Part of a small language model's weights: 7 heads of 64, 295M tokens.
MLP neurons of a small language model. Each row is named by its layer, matrix (down: output weights) and neuron, and shows model dimensions 149-276. Each number is 128 + 24 x the weight over its row's rms, rounded and kept within 0 to 255. Numbers have three digits each.
A block is one neuron, or neurons of one layer that tend to fire together. After each block is what it responds to, as a language model described it from the Wikipedia text at the highest values.

L7.down350:132127134136129144127167121121138131176163125162117160103106098124140132139134150120124141122150167120098129121174131152132140139160095115139141118130133131142157126115131156160116176155142112179111125093159126129126118147113090148115099159144092139129162182144090088140114122159120113129140107101152152161113130170094105134101172098071114121138133120159113109175156104120103120142124
L7.down680:122118116119116192135120153074130135127150164149115135166100089121140162096126127112090126110105123118121143143124139131104110099082094109142154132110177119127142101080120126128109108146136148147120109160107112106148140129135150143126110166103152129113141108153137096148160117141169115148132089104148116101107132093104116143131132110133156096170105130129070124150117156117113130123118
L7.down930:107094085108167140113190111106149116104093139134151106141141162112124106125124130103152149130116126149139129125119138117127169153149112146177148132172104136102114097104094143114125117115147157130090069096093153149094155153113102100142169110099168164128157188116130135146125129136151151092122127125143133123110142169121147118112123098146149165136121131085123118128147118116154106136096
L7.down1081:089119128118091134127098129149107107141136123117156129133101167139183140159130164109110158152148164141136150159071097130154116130107078095127133100115151129184135154189117141132131119113133144119111151146106153129151142085151089141144156093102138163128134153131129127100116125139160071129144105125108132130097164113138109132164125112116160108114111145131128138119114120130094136088153
L7.down1422:122116107179155149131101108140074113098149139126174137169075134143123145121097128120114108168117124126169144152119133096116126104116176122125148129084129170164147136156134098151112152120127112121116163121143106140198115107149118141135164128150129160155138094106125144115086122096131117055143150157112086144081121094128117140121126142112142124115097104125126123154174102117116133089098
L7.down1562:073142156126142115104142092105151096148131133119103137143127125114124123144089137113097156122149076149127122130116104128116133215092169130143188140171141130145147102093128144124126111126147109117118117100169111128134120112120154178097095073076110141124132130107101116101150155150147122134140105113134156102122192111111122145102132160127161108103137144103147126142158094117113111140134
L7.down1671:147173140168126170158089143142128152115118144149123167105114130143124094080143122120168061146144104139123157104151098106173152139103104153106125116144143127143117139111161104172167144101169128157076109080106129099131094119161170133093118166109107135132134127119145152100141143087127124123109158111154155154096126128150179105154159124099118119122130128126154129122125111151164119148153
L7.down1767:125123131111128096109139067106105082149152110148161135115105114124131145164115154118139124133131129106123162166167107142093152144103177112128139117084129079143152107125116146125093134127168129089141118114137117085110128086134159148104116107109108082139162087089106105159135118128142106143170169143166129123131105119163161114098135098111146153118116170138138099133119102112111157145137
Word pieces inside multi-token proper names that predict the next part, mostly the period in abbreviations like D.C., F.C., F.II, plus name fragments like Ma(x), Arth(ur).

L2.down710:099154110175146171166123129114135139150165102130133183186107139098156140127117125145098086152132074108116122119126131081141151137113095148091149117114120138111125142135078122133150148198152151104171121116126126117163115096087177155103175148098183137118117126135121117109122124109115101132111103143160110126099106187098128115165167114136121115126134102147087098089149130136137126114139
Word pieces holding a u or ü vowel just after a name's initial consonant(s), mostly foreign names: Br-us-nica, Z-ü-rich, T-up-ac, L-U-X, and initial U in Ugandan.

L7.down571:145127136086086128111126106130118132166104114126134077121091077093125109141140107164151096184132132093162150122127110122105135118141125133122133134150147149128106134117097124120097131137162138133130099121138118109141130132137143152124118143124108114115130131130153140098121147127151152105124121177108115151110115153149108153137123143141158095133136133132118155140115152159144191099160
L7.down623:133157110128142131122134139125131131123129132109111113113158146099078116120139082125102078096133157068106123113139114109166118164132139124131165111108137162081107135167121110099115169167118165140136128097134118088139115120150122135100121113156123082108077143077120156139177123126147080112124123100105173088118132098098131121117145110175076147108120154116113130135061092078096152136127
L7.down637:123127081145119141087144157104123112137168122142136114123132141165128118136081125110117086118098095116158108128060108089142133165126128115123141110164142162177159144114151145068112158133163131117122112125146129119162109106102100115146160133139143113139105115101129116115094135133142121125112102102147172168132144120099112146200155126138121139094053124104147112128134082104136135119094
L7.down684:170101175139121109133097107133101157111174177153164093097135129117106117113120119109106107119092134139126145096101131131098159127146136144132124104178138158105111165156156145098118118133106129132111125118130144129173125143162125093070119141166145153131134157073128143167134152140137171135105123141143132129084097159146130124120129138096158147118127163159178136131145135139176141113117
L7.down1058:119138111128127146144123147082171147149146162120132116146127148151147137130147107123095115122098147125121116159132132139165131138166105143132126141158185117131123097104134111159143141151103080168148094138121130139124110120101121136111116121167136146122100165131132066146127106132162150111147111110126147129096134095089088128127145090143109068115126123121129149089132130189074167086132
L7.down1078:151185106123126155152154142104165110142133127142140101149122135129135162136132124157124102136129140135128083138104136114159142186123080127136128169136105124116138132136090119148083126134097076116128071125125151086136139139128121129180144114114140148142101156092106089166113110152079106118140165114114145112121103115114097091088143099131141129149100126132093149111128126132131129097122
L7.down1634:168138126135115127106131122096077105095140114198115143163108119181107097140127093132163126109107174123122127116128149113144152080143100109150128110124138155100121106142106168115105098124139125080138118095121124132126119120128110139083099177105114102141128114115129114137136117134139143120131083123133131130128130142163123171141148098120163097131116141147129125148127121128146129174132
L7.down1652:104123144116158096121115141111131161122111146129106106145117110125102114187130123128166061137107136116178109123093127125139165092107136143121143120148120092115118121142134135165115120183149174123146167123088128116120124114104147106069098119146150132090101129125116134099165108061141109171098138152121117153152152099101129127107106123146142107137154142124119144105162174119128146172117
Final word pieces that complete a modifier just before its noun, often in hyphenated compounds (long-term, 20-year, newfound, well-chosen), plus date-introducing "on" (on 26 November).

L2.down1770:144130174145103102123168114134099097127111172126161118139105111126111156104146143170127090158162124156136127108122149168126095128127167155150142130106150125140087153110079158095169175142112156141121071104068112128133119139097086119131119154133131099155150109102083134154111125184163046133152133097123088122149141121167142086108156117125099123116160117117125158110123136131167138149146
First piece of a lowercase common word split into several tokens, often after the, a or a comma, e.g. l(ittle), wi(reless), kn(ights).

L4.down109:141109134102135143114130127124151094132148096132144134089121112129150083145080106095121141142117134106107153100113126119120130100115123155119111080118115147079119144141125075148075162130099132137093139163115112149139116125090106133124142114149137098123133133153156119115125130104161099117100125114080157140107142197095098133133092151157136111134111105144119133108148109163128156131140
L4.down379:159140085121121116138126147145150133134125136151185138101176100178129130097121110128129131107120150107097180187082130147173182088120123159148132138115094174117136104140140146111114144163086114104161112101129157128101120149151125099153106105105131151117159171146092179119127120116142153116177107140135144113137103157120130112126061115156149145132111140169153073101098142165082141135160
L4.down643:108141121148158121134161144109171109162112078135103109091150120111128133120112148123125151161126106150123140099128143092122135093088113121152137120138115153144128092155148147119122125153149082077137104131096132131134134130107113100106108139133164162140101103110118144126079156137140106164129167143163142163142144136091119114118127165142175094090124140127122172151132101148112096103121
L4.down1022:126139072147135107115142114086112106126092096129126135114089128127163159137071122095110144147140146136124111127156127172154125136136083165139118141141142137118158137163102170121096160139144096126094132039090094131105137155142146130152095107122099110116131080125147121185126142163163065138123156185094120156176176141149108080076157131098113131129112155153084151125164119136160135094140
L4.down1262:120151128119114130134110098104146123099170158165116115126132150129148169101120156119134118123121119143125113165127131109146136073090082112089121122130172180112098136165169115109110146160113135089075154050139129092170143095141159137129152099124127122134121127124105106141147122118163118124142136118153110126110136132140146064141129113095138121109094112122131148146171122141113123163096
L4.down1439:095104135178136091138090151122135123124132106122153169118081103120146155133178143129115109185136118120137123102136152098128111173149130126165151115156170127100113123136164144089131103175134143115121158115127115179154135105133159101136127118128176131139097090141098153125144125138149133107112171127113127108157133077170127116124148127189142147089055158115092157166176148115139126151139
L4.down1448:113163098112119114133130105115112122131165114138126129115090103104138126213108148134063136132099109110110103120125167130125150130120142096118111171134105123145099117162182157084091144080151142104131120125117105135110159097162102075149115164118088148139129128113135171122111147154158131103125160143111127131108082123127153132153099146150113128102111151166136141129095165097108125157116
L4.down1622:103128115119111158071110148110156111107141125137117115155157168123082145092159084178157147128071097160129120149197123109133132116132096126134132109119101084110140120135140152105082116124089123118136119127136162126144090135124129112114196102102084105107160107161133106134135130114197110132149130095110116095132140068112140103140129086191127086125141101138159123115099127123165144151132
Line breaks ending a subheading or table row in infobox-style lists (History, Youth career, Dimensions), just before a "- " item or "|" row; weakly, mid-word pieces like "om", "ok".

L7.down356:114167112079149121122128114126147146151148133112118132128123130135134106130135126161166163106156084095113136124086139189148113151122109146097157126133155107108163134090151131148137105158123132128104130108157174134105129150115099138131144129070117170101115117148122099152138126130138156098142166148120157109172137102146108101154153126133144172128163125149137122089150155115112120108144
L7.down361:135083153089129146103132129124123175146164114091117137122123101133126120041143140121116130113131151125125127130117116107139118141132162122181146140142114112131165133170136132159132137147137103152131133156141115144105140062124150070164140120162145098183145088138113151124127163140146191132084109113136128101146094118151141112121118097140083162094130172120132169154147073141109123143105
L7.down463:150133152113123102098120147167167133105092154085105165106096152080128091133133061151101181113175120119129126145143146078113144114097111134154120094150133173085138133126138158074144129148121122152101128130160149160161133148071121124105124135138100115130150130127142143120142105143110135119126148102103117133116144136119149143103118130152137130140134179110134161126146149093151160108136
L7.down809:154130117174111116120133148120166124116160146082105114157111145146125116139157124137115146092105122061121160133130157139125093092151151151138129117101139103124144163118130126155145128173099126121095133133085169125108118151127147155095140156170147141125142089109126121193128107103124088135149135118098158127132089139133134148142092077111132127128124085123129109124139145174107177153153
L7.down963:145097073101113135118125109114085171140107096138106061116118149108054109132104164143151171156104138149114147135125103136108129160104064133100116153117137161148133140111109135115136132141126137112132145143168142158090111159132149164143122102117171123130151086081142141126138107113105106167108155118109143123161066111143142124141129107138142130077128154155157115106118095108159137137147
L7.down1192:169155107134166087092170126097122146109150148060142133136104112135124154090171122160113136127161089100144132074173116098081127135119134141119112120135171105122120154070186189123146102114070140124161142101161123120137097118148146131123085137098128121182111092124127117135144145087137145139164108123146168116154162142120125151101110154137083099153101116135109140156135162125121138130127
L7.down1621:141104137123109114104139136141139120133101086149137125126139117177137127128089117122134130142127106139126095144130149168067117158129169121124141088122147153111139110138088117117137125157127139168160129121097136122129106137139184070122124133143147143119143192112112104111131137116123091162130149169081164119129119112088100174132123137129092175131125132135140144120117120098134158138112
L7.down1642:130111162152143126108142068177155114125116125157112110172099145128114146151132157111105103150167116093110109147095100142110146133150160130108128089136151130144115141103138145121126157154155138150126120142132120116096108114156135159127128179108115164128141141136080084112125158108130160127145076122125152173128146122150135131122117152150134088100155150141177133068096139153146116122114
Line breaks ending a field in infobox-style lists (before "- Children", "- Running time"), and first digits of numbers in tables and lists, e.g. the 4 in 74,410, the 2 in 2nd, and scores.

L7.down317:155106108102142122136100129152116147111094105140109132130122136128117163136095137102149096135173145148123127111132147167106116108138134136092096114182155132137146116123147098133095123154125213150081123107135104149148126142192137106121090127114141088103180103080122132123139090128171119140111129129162088121149156133130165115173123123125095170142144095137161134151131130188128104124112
L7.down986:082113165131140082162124133119164118093134131132134140114140141108146143146127137098113105119118153143097174083150125115121108107128177113120092148165146113091173114119114100109152150113117155155126129134137092115134144142115158160121132135109113125132102119124119124133138119153174110162127086128123102151108121167118102120121146109096114109125146177154112140163153191154183151115148
L7.down1236:166165140103115135138128141161109118153155121141095123151130155099176103106122095082144137132127123119145122119170138147125106116128130160132136106129168105140116128126116169124154124137130092114134110138129124159133194146139116127137135133168102108161048094119136110135133105147183093104182090126138136121105137148134117087107133104124096057128114114085087089165159113116126130071141
L7.down1376:107116152140133140092143097097112104136128115145157103135134141089111167075085129086120139107136122106113121148095147140113112184179086124122125128145134109136128087109147132137092140141144073163123154152142116157148152132130092150126120131184130134103132145111085123108172147106126125089078093156129146119122156134120128135113097171155146135095126144150079109113131103139103100122107
L7.down1445:151121091094127095123134127145122108146130114147147110164130117121163151119133097113125125111114150147112160136101105103160129124144102149133093101139141147100119146147168128098123180128129126119154123112147115138144131121144171188100166110144091131134133132119101184132131123148094130137150108161147118101125175118152121100132117105085138142143137133126118156100181151155114140103128
L7.down1493:168117138113124153143130112134145133140152128100109129106170132153126146142133121093134106138154162118114133152122154098142130172118113124109148122109153106122102126134148162122149134152137139120103177157142137168123123115115145121124174116134115134127140081157116117137168137122075144092137095138131124104130066125090119098106135136154126117140089148134152115072110118139073169111145
L7.down1597:157138084117129162173160131134112076129133124100106125132146144148147080141155110122102106194165142147122132112151138110141193152146110094119153116170146140121118089141165111122124136111130149096182098136143131127144090150098132136091102108141145145151069133183168146136141131118123150089159136137109133151146135149182119128148140137118110154128124134142135136092121120111140146137113
L7.down1658:141127167070130125142102133113140131176120131137101128180107163134143106092116168130106114145147128082145154114147087177141111154123105111077155120123137153123115125145151126091133050124118131113169121166157112183124116132122121118134137148139157121128082091093109150148126097091148139157123143150129127172082138068088086145100143100110131116158140083133129157077148156116167158169113
Early subword pieces inside non-English proper names of people, places and teams, often in lists or tables, e.g. Kar(ol), R(z)av, U(g)anda, S(ri) Lanka.

L4.down244:151090122132124098127142107124127151113113129092122127134134176136112115144138094121151106125109102155115098115115180106111110163158156132126141139138145104131142070112118100114111141124149120129134108129104145129106103162103092134098142127156125136136123144126135086163135150118096115127136133145106145121104111127155162135173144140163136113153144140077103103142141107138127168080164
L4.down840:149156141162107144049117110135145140102100145153108098138159129104148136143130164124142099128135121105114120115111119095147121111151090127106133127160106130117105151113160152104126139116149128126112124163171135106079109090173107140151113168130121118072136094164144148133111133077136108113126117136100180135135120141151133154115053125122108121162087127130149130140126132108137157187134
L4.down859:110133089166080122132127081127125097094106116128140147138120097118122106130101133113129126127112136121129113132132118114119153188139092192201147104175132151112126075094158131132126132165119118096127135113128119111100134122139176117129112124111138137109137121109090137113106102123108074107146135107169132107111135097142144116154147107177151134144123177131136140133112128118150160125137
L4.down948:116119167129177143151103119132122103167139103099092090134122127121093166129100123122127128161146121162183155101105134113164149081118147107084140099113109126155126102120134177145093135123123122051118153123168120105136113119125160080136129124118147161127146093131168097109136104134115161137112129134115154109114121102200116161148103116151136112121109130134143113137107117129152119131122
L4.down1090:140142141099129173113139117129123116114153176126130142071122155098105082103105161088132125085132077122100100120114118093121143149154134138169098152165131119094107157138147087143143135109124187125152103129131121154140122112145125134130115121166116166087179130138114067119143136123126047126119106130095157111111162115133110172120110102135103126122125150097098118125126137144191134160123
L4.down1317:085113091136095151129156130108073109110145091144134131111156136141067157105113110121107075105105122098121082134117111088126157161148095116148082086122111127127113148103136120103080093090111160128114188146161184110110121106102107140156119112117146144119107136146124092146104118090187148072120111131135152128123138097165159100131127160139127095107130091129147131112116084128151117109133
L4.down1373:145154128135096126106121178137144121066123091094120120093124161144100128088165152155129141120083159122098142115145127092142109144142096161126080110143105123143150138137138080091127121127105150119076107143137105128114108092150076163173126155141183120183154154152166170141156123157167070133141144162143116081104102107142136138081133139136120140153148161099125120095154120081109104136130
L4.down1508:125117147155112153131140109159101135141150102074126150145098119104108148140141164082114101109116128134076144093141132125108171154116124137112127112134110142112127077114144109113134106106120150072090141112133109123117092167142165117111113145109120152127158124115141127103103104117130099089130134108136113130086120119119124129131076097142111112113138168099151115100097129132139123167130
Fires on the preposition "on" after a noun or verb, introducing places, roads, dates or objects, such as "on the site", "on 24 May", "embark on"; weaker on "of" and sentence-initial "On".

L2.down1791:099111114145101139141131124135129099140115113138167136148104143120129143146105152129104152126069116132151151113087092135121111148132140134119140159088149117109115157177118128151110145131100124133094132120121088109086107143142149115155109156122117149155125109068092102135115082123091142118147143147120104137122163143122117148098143136124128104155115102121116145111115116159139126115133
Prepositions that open a phrase, such as on, under, at, following; also mid-word pieces (Des-crip-tion, W-ea-ther) and table-header cells (Peak position, G, W).

L7.down136:133111131175124095125105144133139131121104102129096148136123136117129095142125150087138135088134159147103163130124141162157111125120100138083134127099161137155149120129101173109099113079120135117133118154125110118102133131147178145096142116136138109128115129121079200130086076127118114095120116126100110105116105196157107134124168141093108153120112167111080095139140109122164116153142
L7.down278:131112151125125125179100121126130123107151109112161172122132110159144138069130174119110159120135100111088110156111143145156138090131126127122086155126182105145152171101123116133151091148147145180100109170157116152142151147121141153116128092162127122104129085147120101162136111118097101143160140135117120121140092135163169158137151129100122156103089125113122108126087045152162144093155
L7.down486:132155131162157152136133195132132125123156150100111141155186112131143165156097144147156128156125139125066090102138123173154145156104095126115121174124073088143116157121134143153137080170153175144132126156112138109137151153110124115124129123097117168117102115131126150118117124141144146157124127080126107103191123153107152105105169098134151184141116093120146126118106122134120167139099
L7.down598:113114127088144126099106160123168108117065102124093120079140109102122123109140150110124102142096172124119120092140137190154143162130125118097136145126124153126099106121138123160120171157095149144121109125134145095128093111119121139100079111123124148134110135157123166120100110115142129160124146174140150122145063102121138135135112087141136090170149095112158087128085162118109112115091
L7.down869:106106113132153126125155150112122161117125126099132137116201133144139126106151124112128141139153172128155143164114174144147124124132116136148149163125069101181152086111119080151139124105103139171151117113142103137122109100159153132122088073157095075114092123138117166106160114129137136118108155181116139089083125131163042119133136122104150091161115128131150130081126129149087119152127
L7.down984:101134147178140154145149142115126103142116134121144146130142163122142122137139183099142125129185139131129105109128141118191109138102101126143161132135101155144112116149180130153147107135125123119107162121108151133173123130124137156140082131112134133120140156100148138116138119128122105120110116131126097094090129118133114127101088106127110115141119122123089189110117112132109170106149
L7.down1577:080125126094076127141104144157150108145143110113140113146122121116144152083143137147076124130170166111158149100149123119150151118096135194113098127173087130150157152121143114101116131157122126126129135163130108149120135136124124108069150164137138109144139101119103152112112103088092095161086184144130193192145118103164107135113133093168115129128109143114207104100100136098118108120106
L7.down1704:084115138127099103154171107126109108137152141167149188131122155159093106138094100088086150137096149081126155112116148102069106128107108114139145144118140143119123160102117120135122160091159131133124161083148125103145127109097145105108090136135125154095160134109192121132153118088162103112121111155165104118121111115144141169149122120096149113148173141118177117140119158154095121107162
Word pieces inside technical terms (hydrotherm-al, post-erior, al-gebras) and the last digit before a unit (2.05 cm, 10–12 mm) in scientific descriptions.

L4.down243:105149134183143132137116134115153129085126118143120132104132160108102138130160152115111154144117144138127152119135178145141087171152126118096096111117096091080114131154107099162149101160132124124134159130167144118148084141131126103120151123105154124135106122131099097140140172119154139123132088116105116056144176139130161078106115103123137143132086140110173140091115132140135106152154
L4.down255:118108120141128138128136103121116143134126112134103168116099093108159137135151113114157122136136114113088139101114121135130162164112150145122096075161155108130150140110131181163140205142123135160130138124100117143164119188072120106108096110126101168083121114157155136104152135164099127163068114097124120139110156152144073147115105130112104133127140104148086156136144115159146114156169
L4.down440:105126133130102120098118139141086165116128120140131074149124150136123107132064147147103099116131124136139092137113104079099130105165124171146140144130094155122122163123123136145142147107115137114155129095119118157122113118122118117162175119145101138117165157146146098131122153150154142107142157088111200112135107142101112128132195127127128129086095186121122146141151116143094103100130
L4.down579:099109140114114152115107122133131150114146131183123132120115142067165169128105141108118136137137120168180147129106092101127129131160114158127155123118116110150150143181149153128111126129158165108099120103136148135131140119088164109123138096090079149098123100154129131076134132123107103131141137122108165124119150110121121130138136094142129187153135128190121089149114151126103145121101
L4.down858:160156120095137174172153073138112125148159114205140119122115121130152145112116112127086168092145116124121128152148170136136149134138126162158159144119101098134150164113137132134117100153101130099124104126151126057106171139123139152132154160129113130136155149139162120122099104134150088073121138106105128110144175132129118119137141100134118130112142170135160146128127125125110140082094
L4.down1111:137135118136151137127123076146159132104111128122116101177129113091104148093096131132093117112147136161135175125117167153094168135139085106148173109142155121157124124124111113120083144127128129058113114129093099155132150127109144152121097123144100146100115164122105136126125142104138146099156144139099175116144117144115147181113153162180135115136112122156129123120105122160116136154134
L4.down1413:139127128147121161105110129134143165120141146131130120133137112091111199143128119158125130151105092155106124133116155153118114115136092127077099099154095133142156116129161109148121155131132119130121131143113134123139122119122167165137124102153141089140136131128137132101132147143094146138140154123135126148124127126117078101174135134133148115157126160134120127104123113110143198119135
L4.down1600:094117149131110123115151106165112111129120110102114097157104154152127157150111141103148108129148079140158117149179101125117109144207142134117147138133105129117174151148121127125145127152063099143084136103136166141144114129155102136106132110170128119156139079127138164132141120152135131141109123103104179136115130129131153154126131148079152160152121106142092134192103121106114121134167
Short subword pieces inside rare proper nouns split into several tokens, usually foreign place or person names, such as Wa-us-au, W-ies-baden, Br-us-nica.

L4.down264:128130117112083123123130125107130150132135155126111119147102136141114105094112119115081134142142143139128078111130134152123113181129091090129162149132175132158119159175142074169092118094151127078126124110143135080093090138145145169119126084114113132146110107104139133111146079105143141150085110125104137111141093156115119112111113138142128122168145143097147092033136143116143113102109
L4.down287:095143100090117138085139188115162106128122135179143164185121095144130141139148074156123170145152112174164165107126114160145110104103136144135130131095139130154122151172124078165166138092153128165098118134154156156084139132125103118109086073103158147152120128101126124158132123123135117103102118122148180149147112177115115098138157133123096134137100085158141126104104097116110094105136
L4.down436:074119128127130130087140138142181148162130090116109130196131091131146160090102085173134138119099125143151168124115134144115095119148135125144102138108111147116129148131105142144151148110122135146121111137139104103091138143135090129146128109096098118131126138128136135129112137109158135153081136111160141143127115138116110087128102144121099132148100137090149129093126151122127133109120
L4.down970:143143100072117099112101140122128110174154123082111162124131089118137140083141122163179156129162151146171109068180100140090099123118150124125114129134124141152136098118133091152162131129168157127156140120138143151082160087139120115150147091147083144145149142128122141146098116123119155097064108115100122144144111133124096145135167117138093109169118109156152118145157144158122126095130
L4.down1176:121146109114103120130100129132122115150144126130119123138135150140123128093139092139094156109152104126132125112070147131134141150137099131128147117135100116141084076127143103160176154134131148151121116171175122148110126126118130165148116089129114165139110127112131117188101141094117106121093134144124185160111096145135137115140120120095098099138130132139117103101137110118155136119149
L4.down1364:148136126060123128123134165131147112148109137115135105162118144113170094123127162147142139140111124209140155133167143145147129136128145165183107163087138118105129092111101090129124154137166168110092083146150137128081141125115128141118109094155128133130145202123137110127120141126133142122130153101118116139156118149129151106182182130148099138132124103123149154116084125097114086103167
L4.down1660:107143084112138130121133153118174137137112122151145158169094138106091140127127090145130109147116139150177149112118132136131099109124151135134106153097138131131148090143131063134197138113135111176116115144159130148093137126137087097113113066112109126158082132118139105126130114159098144116095144125129142141180104155108129103156136168091053132130104117159109122155113096109114112114118
L4.down1685:131140143105154155098128139135132130132134145083129123141115122139140144105154110140161123135119105133118170112124086146123108075082133152129112137110087112111116147145144106147112133129143146131142124116128146158131149140122146108152127164119080161089151159071139155141135153178122147136101157100128151120111167172103164152106131097104101150095108111108101104112145131149098068126148
Final word piece of a person's first name, just before the surname, in cast lists, rosters and credits, such as Domin-ic, Jonath-an, Kev-in.

L2.down314:142141137121128125137160139128133138157127093101129157112099163078151151128137137114130136189150132129102151135163123133097140127163138146130129135139166164151143155114145126134145152118086149096105107132154107113074163095132125067112121123088110145107113119095118083128135096126132118139098138105119147125176102174131122087127111147131103175137140154107146131128153109129139122121137
Closing pipe or |---|---| separator tokens at the end of a Markdown table row, just before a line break, in Wikipedia tables (header separators, score rows, cast lists).

L2.down298:120059145106103120085137147149125096156071092131153130134134124133123128095101150151137119141141145089129127120058083130124154143084116104128159104134105107173174121093170085156131124168141136152088109190144124172118093105127125126097128091140129132135151153140165141094126106132138105116144131173151142139124128126133144128187102095110120130093140115118118110099142127102086144153114
Second piece of a word split after a lone capital letter, usually the abbreviation period (J., D.C., M., Sept., Mr.), else word pieces like F-our, Gr-umman.